python train.py --hidden_size=768 --num_key_value_heads=9 --norm="rmsnorm" --norm_place="pre" --attn_scale=0.0884 --init_std_up=0.0178 --init_std_down=0.0 --lr_mult_o=2.0 --warmup_steps=200 --decay_shape="pow"
MLP neurons of a small language model. Each row is named by its layer, matrix (gate and up: input weights) and neuron, and shows model dimensions 336-431. Each number is 500 + 50 x the weight over its row's rms, rounded and kept within 0 to 999. Numbers have three digits each. A neuron's up and down rows have the sign that makes its largest values positive.
After each neuron's rows, "fires after" lists the tokens most often just before its 100 highest values on Wikipedia text that the model never trained on.

L3.gate1349:507461515556517547509489546479487502484504415495605534553381526520544489482480475387445469608511607545492401459478590468498506486506478584447493400547514558545469394529495388372588572477490521510461505473486639504542452422513504557501427442657488479434483508499565507523523481538571476598
L3.up1349:599536536558527408520495483487497422526497434576574473607495490546538520517489578492430456510457565479587453547523507432491490537541532438452537462592428481491482431468477450477537508500498540499477409471487578527430420512461499604500527438633562462549460541464519448630443563426439569567
fires after: " (", " \"", "/", " a", ","

L6.gate63:470519486460545447445598543553519494477571479639451557479517572524566431497459536516498532415525497628523455397473469551502479479477477543531526443491524445572531563537429495507400605448479483426484560551507526430554595557553495479578502513546497461546415577485509498528535558467471563578
L6.up63:491464414393544443422524501469516390533585530524409560524515503460520472450431491464410470444528589456458593502582507480456538601521533528527455489507488487503555450506419478452487476580488566518494447544457489461516497418468526539440461582473499465427551427393462522432574536480453481461
fires after: " ", "1", " |", "7", "6"

L6.gate1417:568460462544472505566535557481428490484519553516603430534481495502434500487438437543513443456454569495579449493444586515517469597534437517387467455480493537572462474435453561509543562480431563465426503459503469544438499464583463457549545515525559456503412433474502399518515482445479543637
L6.up1417:434556470498591512535434592484555510501477537491519514489511513488529553554516485449435553561432457462473481641577525497508521539460567524540526566518536520502543524563445497492453533511528523436612430530414491486502450471459474530462481462533535468586510511512492523547468487493484498497
fires after: " the", " The", " a"

L5.gate483:575547466492537474474502436504535495469534521583479627517538427525497502472569584507443513445500483503519467553492508543422527486487512483447618494570535484532496577480500625495511532422477535433546535520496489489518506545511565495498432511491596511464487562577477480485474463547480436539
L5.up483:489467512513447422486492569560513521493451565413445457549470489508501510534500545451559504398536582499447546437608543585540546517551456459576514453614561500613528462498570552486525395572431482565582514469415536469482550530508544472551447537529500473485565569502544496598507448487507481523
fires after: "2", "7", "1", "3", "4", "6"

L3.gate523:516516467532548486524488460483427604407538478448529547409539537466551483580588537520449467557475471450471579538569529528471555532447500472489437458453529472527465462492599509480441426562484512535498465525520506437442466556487565479484459519461422486515506602526508487447429480449375564461
L3.up523:518542605495437532518453476521527507449529533434602565426486520460489404561561543510477518458514479527563587453546508489492573477413488503493477488471571469563560525477477455443526397580459534501496431568558519518527503511539522424531514530453493476496400548527486528488422504527438493500
fires after: " and", " of"

L3.gate1079:561502467546540546500427516521544555551479541540534515529463490476518504475463450417524484471488576458456522495536518369453487574540523417513473572460474429588486386485566477457445542522481536435476381521528519529514521617433454454605463587407571528465462455521540543486457606551545384539
L3.up1079:562559479512621458538466502461542439504469620467467482481487509522472515590550543498488552531429560517416552445574509405532474475648600439440518533498497515384599504459487392491450478495418598563399517409528591477457579539465509446526448492527570383505512518468509523583364514469481487497
fires after: " (", " \"", " In", " a", ",", "is"

L5.gate312:513467426537458546618520620488542531470443503460446558483440398504414529495626498521567517486592520555520627489435580529514507566534451506508475548444498481476545473489423470461513573420506471495485472391523469511403493484519508529401532515526513431477612476560531433573457480535465462430
L5.up312:486578454577555614521512585483450484510464506571469597407492497513523538475454442465516465381578511489490539542491608560480509601585465484507483398467477449546488561448459525496506586506541460523456445454473520487507523507408477520491531493513549617511565460534446535563485502439540419431
fires after: " |", "0", " ", "3", "5", "7"

L6.gate1220:448522508546455512507461469465466510494558601530553556510483463492492529597511490513516529485484436507532569517513516523421469425528535545489505501535523519506484518559485550437441428520447505424476513462413478458443447536518479510598386561440415412527472589486573536483506543493559480450
L6.up1220:396521530566549486568511418535535456553551489511427511493496437512523508527651464466624464535522526416517450529436619539493460478489481475505432503485509526510406415463549486497402522458630479584452537489456373510496502459506498535535487499487411484416485560457554598447571556403481471513
fires after: " ", "|", "2", "-", "0"

L3.gate1295:547495549433501538447435505399494601490440526562470485513472520406592503478573485517554490517544552449480504444426454499504511547465506433511520427480562450500618511552529542519534514453496495489465489435492546440403551488445503503506494413562459521485459538478555438557497489480466594611
L3.up1295:516575419449506484468540460512516525481468418508514475449492522441426413554479634481511538475479483487459529563576588566568540432525425629483566510447476394573514534439581502634528558385581520465499404471447505525449533472499560530624548499509516568458534536453448394524572481552529536488
fires after: " the", " of"

L3.gate610:552479543487512478473528504444476560472429481468527544504575534529463480502548472497586502571623518433483522558499570463460490485419475436537520555457579549564495473427571504521473474531469468477546553496531444446422379477525560516515563518511515496467553620437531398496493501456564548577
L3.up610:515502532514477454571511526457459537576474436532466516464489521480530544475482477523456546442519514486555530538634545538444519543592601427374427490467533424548516528457535421507441510553436513529511412472459493490513481592547474441456469484432529463511547525571557547431382497509516391521
fires after: " ", " in", "°", " to", "′", "9"

L5.gate990:454466457597502479469502616561432568508497528475512396561469606513442568518489542548506492580428498482452503474492553485504472482540511536538557502490635518389542568500520506390499467491517470478517429510414454360551542528521591502477448498472519501488494479553571414547463564466566502385
L5.up990:450450420454470452585484505432451510483480563505427524450461534467498452439573546514509580546440485567498545534427503523471401515581547496504499573588538525437439721480534524511522449483406406402455557545541505506613487571536485440566508531499457421524489520405447472458461527530527486538
fires after: "0", "6", "7", "8", "4", "2"

L3.gate1099:523485423507522560483478634425546530535456420526465487490541597481425534465493376593581479464497540485437508488370575539480522471476561392501475532519496586477542482489478528405459431573481441518401481478499433460530406473534532546497434492457577514438505509526508420483506500520512567486
L3.up1099:377479543455567575541547596484535492520498399495533490471477596551549577462437558530521557482486474436470506522462433503565502467517521457461484562455450561443416529462498500532480510574563478513437498502479509462545481514468410523566467458454470485445466582451502589580516447525596457488
fires after: "2", "1"

L3.gate781:430490544514602450470443487482598527485466431433428548563543514480468505515501487525578532555494572588449473457521455510484469621461445445428538488497481526469533588470449604456558576476506545541526509452483582515475517467551503548446447572489505465451528438553403437459489475528466564463
L3.up781:446544518395469463577478446487583555497477522484454548546450540522498398476527517495497484523673410485488449432501464435494460546445422481569495476405482488488475526552457495451486525554439456488617468476602458543571552473497541485527449467524469549441504573485546440579505535502450522599
fires after: "8", "9", "7", "5", "."

L2.gate1446:521495542437443487485513537494466467545526515592508444518450440533494466485463586437445431497444562491432576421472507469424450524633406545486506520603549455548479492474559474457527643548476463429519511524488516500511453446501507494492490576578558444464544476498496487502442573473472501549
L2.up1446:440508503552456452513477523461489384452542506587564468508413483546508559446554533436527525549440527492622498445511451493502567505596469574458433560619471421456574577552425361414542428443447445507427535466514563505479403490537589444533447470527507490508522362498540540513534492452619543552
fires after: " (", ".\n\n", " \"", "===", "==", "==\n"

L5.gate1330:537461587466473475561525481453369474537468539514532481411490557610507521479586507475540596458542495519499517575542435576512410510471477496488526507524616489506504523533484507555530610495477555451636463497486534461464463548462567534453497391625518520578471484397494471472479544507518511444
L5.up1330:413582581444525484529514478525520529402483592450470529525478524483511551557556501470562477459464472426514524603540499496422531504515440452522495477554436519486508454518480492503493367500542429541478395604569455494461487485418500551445449451570474416514509522476471457519469473519475463502
fires after: " ", "2", "7", "5"

L2.gate1201:533526502548399424510492453531466527562471564459514519404492482432432499444379544521351353519438590499561497557615517562443559565462473383529542495426542439514565457516445508484438548481561458452389532527506529564488529502513515520514490468572533488457586531502606495488413437427631514551
L2.up1201:589380414578541445494544480522540466497483435429550560477547627552498519467528512547616459523443538445446508481552537446519507499532478479386481504484569527494413467504547582572650469536558580549467469443480486513542534485509528487398499548487479455449475482619382437496575503424532506565
fires after: " ", "0", "–", " was", "-"

L3.gate812:416499554473454465542475499513472495426494569532491497551456474470525491580553464459503424467500521497510520414508619554461488556590569541477398491492466536461517482408500560491485439429402451488472515620540496428493469503576481607505409458522597480478477535610520432510450531494470478436
L3.up812:479568495455438550550542491407544572424484431477495482458522341551481600500490498442474466505324494519434500487515389457496477477437587514434469418455526499469425494492556590530563507511455482498470426543542463567500558505532577410510557487465420558506566456552481462569452438392627548566
fires after: " and", " or", "1", " but"

L6.gate1090:511527465611518537510624436565468498505474572437470481526560527529409636525470463487498576443544549494550490467442484515479535467428546440423448456501450480491501550533457484507505482480488537473430485389535620493454457542506500510436406636502501463488430513527461511512479479542557467524
L6.up1090:490543460479514496511567534510544467532533516478500402467513489583501540543555464430510462540610494430520501492550496580478493499484593521500473550450481444517504502592465506530513484385526619415470456458609538526458475425464511556345473556555561543532463502556563469535549518456544469498
fires after: " the", "0", " ", "9", " released"

L5.gate771:463429464535431520570471534505400511531465583516499535405560428556448501465569465418489556498521532468494473427554504453496475477519610455477466550486525505548525494485448537396514378541577488498598417466474551528463485427495534596473471483430478527543561581542565524541583489545471466495
L5.up771:500530489475477565516533545482510451435520505504491503431541522565517501491500423466436468394418448455615477525564540498526468555441477566526490486463424463484437478557521539382551455435542487465529547546533465469455474504516500483534464552480556504542517469539499472489528412483458473486
fires after: "1", "6", "9", "7", "0"

L6.gate1191:574530540474540510571476468607495516556440463505491552537589497584569433532568513475595542596601486434434537518548538504523413485499412453532596508423527424471543493424463506410567419476509457516524501546495503608481506570442485510488525467519616516454517578396441440488449593407624519491
L6.up1191:458515478584464439548532499469603559497517462552611467451518582550484546561544578579612456476496427551529500479464438567499484467533521521521499467532564442485506523508529515516476498545583474462499444560561439397481515556442544574498492497465489465532516510519588447563531490447526477520
fires after: "8", "7", "9"

L3.gate420:441437486553526597484462552574503438462496502540566523488566494522475528464487492438503521462523490484473432513542538501483390483508537444613465498520435517502592408530509381391478437511372506408531559495548503527460505564467358484443500457473455476458456539429548531372435522579495515517
L3.up420:498417518542510496544577548531530503565574506424475533456458493608513510546502573460517570432580394433493516509433527433489530519409451502448499570460482539546495449496554462569559443524538586420469470527476455469514520467507484442559382548589467511542505493438487526507512557503552442421
fires after: "0", "9", "1", " to", "5"

L3.gate1148:459500451476508440478560482505506465376553502493468456377465465531534459458538484479410489518488502542432526561534514489548514476452518405412474550539627458464417476403586524420506503437495478518522517539522545546526396382538474509503495565453447511557513533541510526547484579552535542475
L3.up1148:456543470496494468469528554612492513459583543496503484507459641535617560504537531546475469592425452521479521557526457484478474479488504580538526480513541459601490382597439408512498462535495431545399462499650505469347460466535442478537438535534478491531548437430466620442467482542494483451
fires after: " and", " was", ",", " as", " is", " been"

L6.gate1134:475467480527517540421464544494482458414458454498512491504497547515489422483426486478524531500514565583558491531548611569514525525546536542596455468509455458464492526555459588552472616422444439490506499398494460457511451522552514539506423468475609503424444452484549573575513520500487549497
L6.up1134:455467428537564502499518468441465526520458375438483561419517561459528566599437598430539442492500472546461483457532543463569503456507534542617461586443577502517550498393515471552460552497512512523565648460503587463521522488496554460539538457596526424557556435568499494551506528479466482474
fires after: " ", "0", "Over"

L3.gate1053:413444614498497529582467500517448469473545431427576527522595500538439418484475502519527490505539539557526566514491475532557473479510514492412455566462545455511443507590506508468489450445434504414491541425548471494496484487540536451550576471480508526482484447540585512374450518532463445523
L3.up1053:549500452444599511452607506453510451477528533498568507487466600559527458515614473481472468488506508564525551493538457468327531464479528625551533492477496486549454598479521476484504451487449467445571463481511498514551418529550538456554460532544472539547542539579525493553528504538403434503
fires after: "5", "2", "4", "6", "7", "=="

L6.gate816:488587484492463503469588427569465540527496471510524516484516470433534515458479554415534492556478530514457634618488564469506507491502442503408471526500547473376553469555492605441541409400526524490497517601519524482532543600537542524449491499506487391498561496506531456517468534617436536430
L6.up816:474405415519541543576446522500464523584470532518527497454382516452504580576445528501586497451529553519470515461487521536449532507523504555558644468568522458455410415505563527410478565516535472533554447462567486473590506513504460556351435560566499463481543430521534547552496474525508497562
fires after: ",", "4", "3", "2", "1", "8"

L6.gate1337:457441406586467552535585464463518529400438557530500604493568534562471489523440598599479486496505524507495488515427431546423459550511509437653497463541503545486469392555476505562518425475491455490554565516581471532453541511553441554509426497490542534450512500505490459507459461552625494456
L6.up1337:479498547522442506506554426469573533452512553514574529435584481570538467564418569581558455590463458528510498504532550423466464495562468413438502470540439531474471486598448554522494551441550606478435541369556540480492507394552465513532439562467512504506464464468500517490460495547568439445
fires after: "0", "9", "1", "3", "2"

L2.gate1375:459547421461434535481486523479453533492487492622512480441611448555646493539381389470493563571506485515419443409467441380519492597476535531507470512512533513490496548498444532598487488427463496516496568420453433520540445597567452484487540501452477564495426630530478523522490508514342559423
L2.up1375:468600580561370524540454513466582480528528512403446546387500518525503508474470411595506472611547482525507543529574468462542537460498467448346453530465426542555482427545396539455584480487415451552556509564455491575505566492507423518578481471520532474512540528561558425498524405512471560449
fires after: "0", "4", "3", "8", "9", "5"

L5.gate1367:562461501455401554520522604538537486554490522448541460556522474502499587500522545447487550569557478550581481490490427497516514513457461529452532407458551535415484475514480600490440515507539468506529423447416453453547465421540511470424487515484421512527473537460438489550550509556501506655
L5.up1367:474515542543527476511413570535582539475421540608593434506575460509585562557453479540482518440430475525538519514543466500447494524639567469515511530507554464461520519535509491482586591479464437520536530532519472535406557525584521458535535530473499525514508555452525453516595563465499453534
fires after: " of", " the", " most", "'s", " three"

L5.gate425:421494501411500415480561530532446539451407509456473463530398418530498568531539594443518520495579577555498593432535474558422464485484541471515526475505527474478518598548479425469504509493541583514449452473507615588548497456537441449525416523432495469483506466432414540593642507491464600485
L5.up425:478547565519416503549515537405506470537545497552506481525609520403506555502417556574445469525468464555597462492489538442452463460529523540531494532521529480613493398457541491446504504462502454577526548532452563453562438506519507387602529527462440621474576481549541494431550475595466433453
fires after: "0", ",", " |", "|"

L5.gate799:445473524556540532587555649538552453631529549518441468557497489559467595482545493496458554491495552471506554507508559446527455475503554491500463595532560368434524507481576500496510481509522440493568494530469499476603419565546465598444474485548522477410413489516413515481430559540461540619
L5.up799:548511531495540423538547536444488471510518453492504525380481550470533492359448528535518452527512549562454525441617397479493463558468480520584473532483473354484508527543455490500556519448456532503459424482488489525497566541555551544507435534512538459463460424445447517552501543468498485518
fires after: "1", " the", " a", "-", "8", " A"

L3.gate1036:439503577514505501562542552513549555581436552492466511542498481432539450448540463560556504369578569395471469520491501500505477564489541433497533369466512428470504568517483455515583527531542474558435496456467465513492572468537492494513542511479545467513572546602430453513535481522452498588
L3.up1036:398539494508404530466519513535478519558496482369516498594465520359490440528487489504403460491456465534473414534472432492452559531568542425521556553583514477571546423446473541518546467533431421467456423479549442499485476496522526488564499511442498449572503580584558507554488531546580478477
fires after: " the", "R"

L5.gate1286:443504498474488577470543569471463495439597382472510533381500485466519538539433472498498574453503585589468479551544484431548443641450451611424521506488454545551505510508478552505509530462421453459527500558480556533493529436494445544530500388480474468423492493544470516477521449552515513465
L5.up1286:462421545553479461454456464451498525477473460506422453475498588489500573566458443441462511513518511489494449509450501457618483439478447506530526514569504533437542462497510527534495546529479460560567467426469562544449578585494589479485465544453503584453599527448605503600612410494536584516
fires after: "0", ",", "."

L3.gate1181:500483572533486502514486501569519463439510464443493609434541504522389502548573533548442550510465581487313593619487548556522532489491505572358548448484538503521512520543468514539562578486592385534503534560476445437442404450490418529488530534497508565452487523514491481500576501495508565521
L3.up1181:522460544521389556457517463536397524461483489469496560441558496460544454557440496456535448539475482443395478459584486531539450556496504568473530535489503495515494484412474456453530507498526560478539501502480488462408479564471533459450434540534503508480553482567502508499468491520446515533
fires after: ".", ".\n\n", "\n\n", ",", " and", " In"

L3.gate412:549513456458476483518537434523498468484551481556491503544581507556533549547423468483445462503546467521436512493517488495546468533452577472432429455504482577450500480480582505487504468517410477440452574599439476583482532492507531596543481428511545466563560447528473613416473473552410465430
L3.up412:495471540432528497530483482451561503489438497544432454470498594492529494452531462455497434554538590524581420451545551459468530420615510460529531550534442457527598438460554504519470524433491586468535543448485516494501521520512388465447538558522501453462483569468533519443479539454527528416
fires after: " a", ".", " A", " F"

L3.gate643:546569418597493470467580575511515421581489485446494503445556492442559471520467559562473513449548554497506535523502503501452448513547558508598455453549431498580511480480537512454521492372527483524484411541485541638551516510478512435466450501566554544477443590546529550498445518468564457651
L3.up643:477522465639484511515573438571421509517536492420476537488453439448449478460385561548530515512418550537464484525540521490491527505503483650558510576546547553479508563525478466472504516477585517543586492463486516588487467460482613530378512551528455502509497497487497455504526473561516493615
fires after: " ", "–", ".", "7"

L3.gate1137:462516546426506446524494530460467551564417471501499519523420499483613513604436520575510502503517545386574560518525438481499539575494494526527531548496568537507491533508453472447568494469519391494506481504573528477495543476495598458462489470568479485505471478516472488571444567552464480487
L3.up1137:408552516430477587525541515476505548452420473484494511532414486465502493589484425576426517557506506474482498432497553484440494538511524524577554502557549497494501515486506515534532543482568457493603522474506586503498468470460493476521474463494543545473407508471538519489462635482503501515
fires after: " in", " the", " In", "=="

L5.gate1503:499509407477504523511463494426484449541436464505559503588425546565417470501447438444484471499576518509487470503525529536478497487534579493607583534471466515494540474418527495483477443529496549428514545433518471543536516543493509454517446481527573544500479466500454575538486451503395481366
L5.up1503:568564579506407519506522462612451569411413599566606525468483501507534453479459514470485636501385479436546512528532561439520569492552508477438547436448470443570486511519446476513466453549519540517553555507560533437490399492540574468609447508513464519458490510452457475549537507506435499498
fires after: "3", "7", "8", "2", "9", ","

L5.gate260:506523428536512455604486470564513558513516567555500572493389514496447476469503457490477550505441431452506458414478450555334532567526533482461457515454424533400459472518478498537435504626504517470506647500484509498508461499542558506521586518458570464519348464431538543486551466480403559514
L5.up260:408470477455470444461519515467533483495455445473399614475503472489505437414577467478571560520560467362448425479494513423525525476490522448523571437496522481479543458469405458459488479566589497480462527515507489549470470481469456548417499373557426444535500551504500443466474422558496528527
fires after: " ", " the", " more", "5"

L5.gate427:428455507429516504556567602498556530559475528503444503484571535542483515480549582470501544491534508511554497482433472577468588492523482507485507465456502518453622463457482617490556522489499531528517437500481504532555516491461483525559566502505560436396499461482577476524527529460476474442
L5.up427:443561537498462464494561531519480512481461514510503552533494503493544460470511459476601507598507558501568486479443508436489510519518484509521546514551427545522527507374471517476491518506500593465465439438406487614484513499533491618494456584493483435562399550493522431478422521439507614549
fires after: "1", "9", "8", " ", "h"

L5.gate1232:575390393404451510417394541483528549475545508567524609505498496528476579542437527554503500479461583471516536485494657573547462481458502487508533470426542501550532504531547454552499553499520498497497467493445454474487526554611354525461457532493460423472482500539521433546422471513559506499
L5.up1232:515463492401565494496593520569593490513522613549369552493439475604473488490485440605479498541484582477419470531541559490435523458418490513477450476546527590515504436548471474492509455493518507536472469416482536560571450497450486472571575472451543473483451452466423488453582483523571476544
fires after: "–", "-", " "

L5.gate399:501503482541544411444403481523590562595445428494552500547428495578513497536524539457532554414432474502467599604494590490452482528458490516521510442475534484683440498445569517432550616504427600554566462460434485575468447382436474503474468427512578489488614434584370495499492434570541520501
L5.up399:484447561515508451487517495406462482495422556452438406389440402447555577522500511474451555490472509507355482443458569562476588538714468515604456435557543480453525411627459541498377468436559474483483547518485524496492536457579564513499494544490497469536533527557559446511557504488435551446
fires after: "1", "0", " ", "2", " January", " November"

L6.gate391:548483544401389481520618476481456521550477513519521414493404572456428572551526467511541491548572544476519542483408528545527558541503560455401667402580494558493571431479562506471557455590508528495451507419476575532564544534514501380540544430608575555425570421364542458503491563503483485467
L6.up391:496478545476450476478474488543443536472467410503486426530533417546463505581520496509486551532513528546466479515427456491463583469460506483464603390593472515427539486525494521539546436480505463492423418546586585571448557540519474476525493474490469580434486484418585591571478618499446573389
fires after: " |", " ", "1", "2"

L2.gate970:389533531438601501577463524534552507469509537474549485528469533562472539582563527579498537521515538507486466568395496432553532435577481409460450573515508608471574548543489538499447547572520503537596489566484498558535485562458451536517415424524488494556432597484548552500488593468492433417
L2.up970:451464458513475427561492482520540449505501547427504517518512501382487476493531513429515574449540530645535478498510429442543504480483483503506453511514476471437522501523383479449504460462483488512544427587423585586583527527475455448579505562502475426512494526526464480484437492421448552407
fires after: "2", "3", " the", " and", " a"

L5.gate980:483522479575518475527544506463444492390507504513435469470454535662502455504441500500477511504469455480619474376493505466457506534482501526507523464443464466499445394513550474470506440604493478452535530486448473534419460479508428482542436472485473485568554498423511482508582456499479430465
L5.up980:563524476535419563618536477522494493455434521460568502450465449470480590530430505467509454475465571557507467452561577424615533452460408502533519454570424519511551550471448481484500547546551492411496522519438554451425554499478499477438561483414519528507571439510507605563535471499490462490
fires after: "4", "2", "5", "7", "6", "3"

L3.gate1225:433560505465467473391486501537612494462529569489512519423479489546566464454512546550464564509438444519528410530539444552481450485429531530530557491488486428472422340444458458479548523406625466555426468613514496481459422457478537563524528460504501554485576530520517546461500508566548452546
L3.up1225:472481464427514533522452573492559515426528521502595468448551542575598507521477524525478496470428441547452465527575369496420476508455542506448557496547525504531499446448539499529497566515507543572503475525619535527538468474492434474574547461502522488536503576500478509493548512489555453550
fires after: " is", " was", ")", " =\n\n", ",", "\n\n"

L5.gate229:611496458476514575468482416557583538522493517459571558437457570550477423378486461430448460405475432568526444537557514501595538652455501490565499571546514482599432560509490576429520512501511428609548447419544527537522533531453459502487520480552400488571508510560472429514532551583516565531
L5.up229:498522633473499414481486533534571487502542486516491489429530554478516466424547501486545476521395508533510440411519500515537542595532431484520535432440516454482445556478471586446484523467458481541622480458438464552531523417524475606597484558459452579482473551487478467547498492521500467486
fires after: " the", " The", " a"

L3.gate1322:493445561514435469470522463622478509484562510392493485478519553616455538418500515500435392551499547554531531593477501546440480507531505521541573502517569499512465473465544506575553496559475472608596468407400494554506372479499457525523485590525503452451446491508379456468507487499522451563
L3.up1322:445501514364421451471486484532439417462550541435519526429576460559446422466482508480433410392483512445519529476504507550446499562392471535373502485470477443460387456509472445518500506516489422563518358492459491562543493523562529538526392583436491488486498466513473378406541507538508468515
fires after: " the", "==", "==="

L5.gate752:587504533480550540460515519517492465505543504525524562548401460540528482471539538482553552529492520470516451469507530439541474582481445466478496438499548447447517489512409526477596554587540518463505644548543534577568453529516428504491508474439499527587464452552578526490555499471477467578
L5.up752:458559607539523521553469522502522448563444540546472483534493519516472354505600443517456505502477498572533502543439532427522551479537531560429500376540532535523498485527438571548469500571510521430581493575500440527521538416533438522388439438477477447576585519506414519488498607430577644482
fires after: " the", " The", "The"

L2.gate711:612470470642557441470506535536532429546429473478550525468508366512485489571502550519505440390478603547487511502443561458479501489404485472438556488488522527495515506578458591531488557508553504573597482495518579532580499519484468447496490557599523523510489474468593529499561564457472470543
L2.up711:570444590437536502534632501496491540528402505491543470532554499430536528503505482509433426457452494494430509504554471618426589468501522476500527440473613545454503447504559489542445474424467531508467507560522431451480536468522526558528571481524471454597451546508514435586487531531505511522
fires after: "0", "5", "6", "7"

L6.gate639:542498497496486492442468538463503511516552514393528511558514469582551492512425559525499605492566471466455545515550531462542535552504617456520529621485458582543485553522529398527477508410506516551541525558515488477469420518510502425509508519543544480497370420436486577500540519456444619483
L6.up639:540561512527635484498499547431424472514489450455386468538579495508595493537459448464509521550555492461467580551502446473395454544471597428467472528585486537576483597503458432543483479366499524558500451521486498524506393547562535428525497506536547508506519529509433593479596423539492534519
fires after: "9", "0", " ", "–", "1", "8"

L6.gate431:461410403562482539433459504451531517513512544447512558542559492632452550544431398502520530519508509477450490557539494567443549526560608500518522415533440362423514460479395518565465543506554541595409552510516452465509541558492431536479527445465446438513433555446454501403446483554489461495
L6.up431:512513449482544475465482587443450597469639589522369417525462495511497460591521461593509598470477581456580466504367411545498497519489613492495380551530497479426568484497429549504480422537539470502456513473523462532502465400482520486399474468532520508475505519430446484526504562505524478449
fires after: " ", "1", ",", "2", ".", "8"

L3.gate1277:454503566519553525481457507496484486527478544499483538507454489488558475530557419473543459537543547385514554554482504503393506525515436557509473474467572420548517546559470573481487525497469435485502560464513400517414467501521444511452496486501450495500479513531476478543538535595385465580
L3.up1277:498506421488591553451590438475486464493567457550525523513539596519474516443451496491482510580433415473424460537509437519432518547540463563519539504484470419502505410463508464471509529484445418428490587413562488603439430491505470423523514487438516526481438485463516500493443520507548504480
fires after: " the", " in"

L2.gate917:482590537471535510560492549505563465532553584525527458530463461558518461423539505459492502490498548424509497498457482608494435576509456515507549464543568547492473530556474402553442485506521504520489501495507577540454483525480591529454517487477462522445502522482511440417421542493522571453
L2.up917:461481540473558493459481593581488540478464449420482548473418460521423522553541455518492481475499514395486506629542494548616624563462488536502451483437411527582494472477507434636532537521574431527548416487492504474567493608466486549531446490503528482447593545557553454524483452480483542523
fires after: " New", ",", " Los", " the", " in", " San"

L5.gate1425:551496557460470571438539517478500526475496508556509598487548459472585537405599430495508464536522456584520509590519436590507442459435486485411582532511533467475482478542486470478511579502512484454468433518488554608557541446387533414502553453506594454539479551496526526494488463513563506515
L5.up1425:488542497592503517461464525551504533452468455475463495419463448450496530534445495471507581538512496477540477524556544477582574527553537499437569529434565537463555558531530580521551514494476488582589527496525526538466488497572472481512599559525450506522548439545494405451524521462559578493
fires after: " the", "'s", " his", " The", "th"

L6.gate411:540561488499494405494506633542591525448547624489541463523487472633382545521605575496526481509463524516428431456552468516569516497650532510545473480512540529516503547538485456523531524481527455544472457568437400617426608617552497618470483503497390517539417504470540434497544524521419495467
L6.up411:475563467488521460550431534408463457542561512569536454556573513578561607551530485442509523537539479487562548534501545557576392508554488474472417535530493531530481457495520500558508453447452453533502560484508461503540522476529477392469502538467522580434597549504542518547530465426435562564
fires after: "0", "1", " |", "2", "3"

L3.gate1022:426502597572460446502454581521481396488525481474493538490475449527471595541519511483527533462464514489473552505445469566435472418472469420506478510467492546456491428495482492445539563467394500444549514455509547462484495523433567487528387522462493511422469424494561494482562402480552430542
L3.up1022:480559550474457436462456530550594462541481559474519461454474513429515514522424500441568508493536594551509521528479460581544517548419489469471378460472527406468493472505516436577539617401591477497549491500415563407499570566519559515513438507467369589520433472564486471456508493437546490466
fires after: "-", "==", "\n\n", ".\n\n", " |\n\n", "|"

L2.gate90:397463461440485519578569554483520417497608566529495504505455530518484442618549542515404450534541444486480553531451512471466403431482495533517562496457617490473497456543502503412467392544526533443581513481544530558481578602455505607504497454487501527578509552506457452505408586467493507489
L2.up90:538533380401439515474529539493451542488467487621541462552489526493609439514580473528470603448574576569566402596379520570433504426418455518534435570491605446572538486488554512507437593485537481485512492538542510490513477482546549538610488523452444489459480526494483415504563484482407552453
fires after: "6", "3", "4", "1", "7", "9"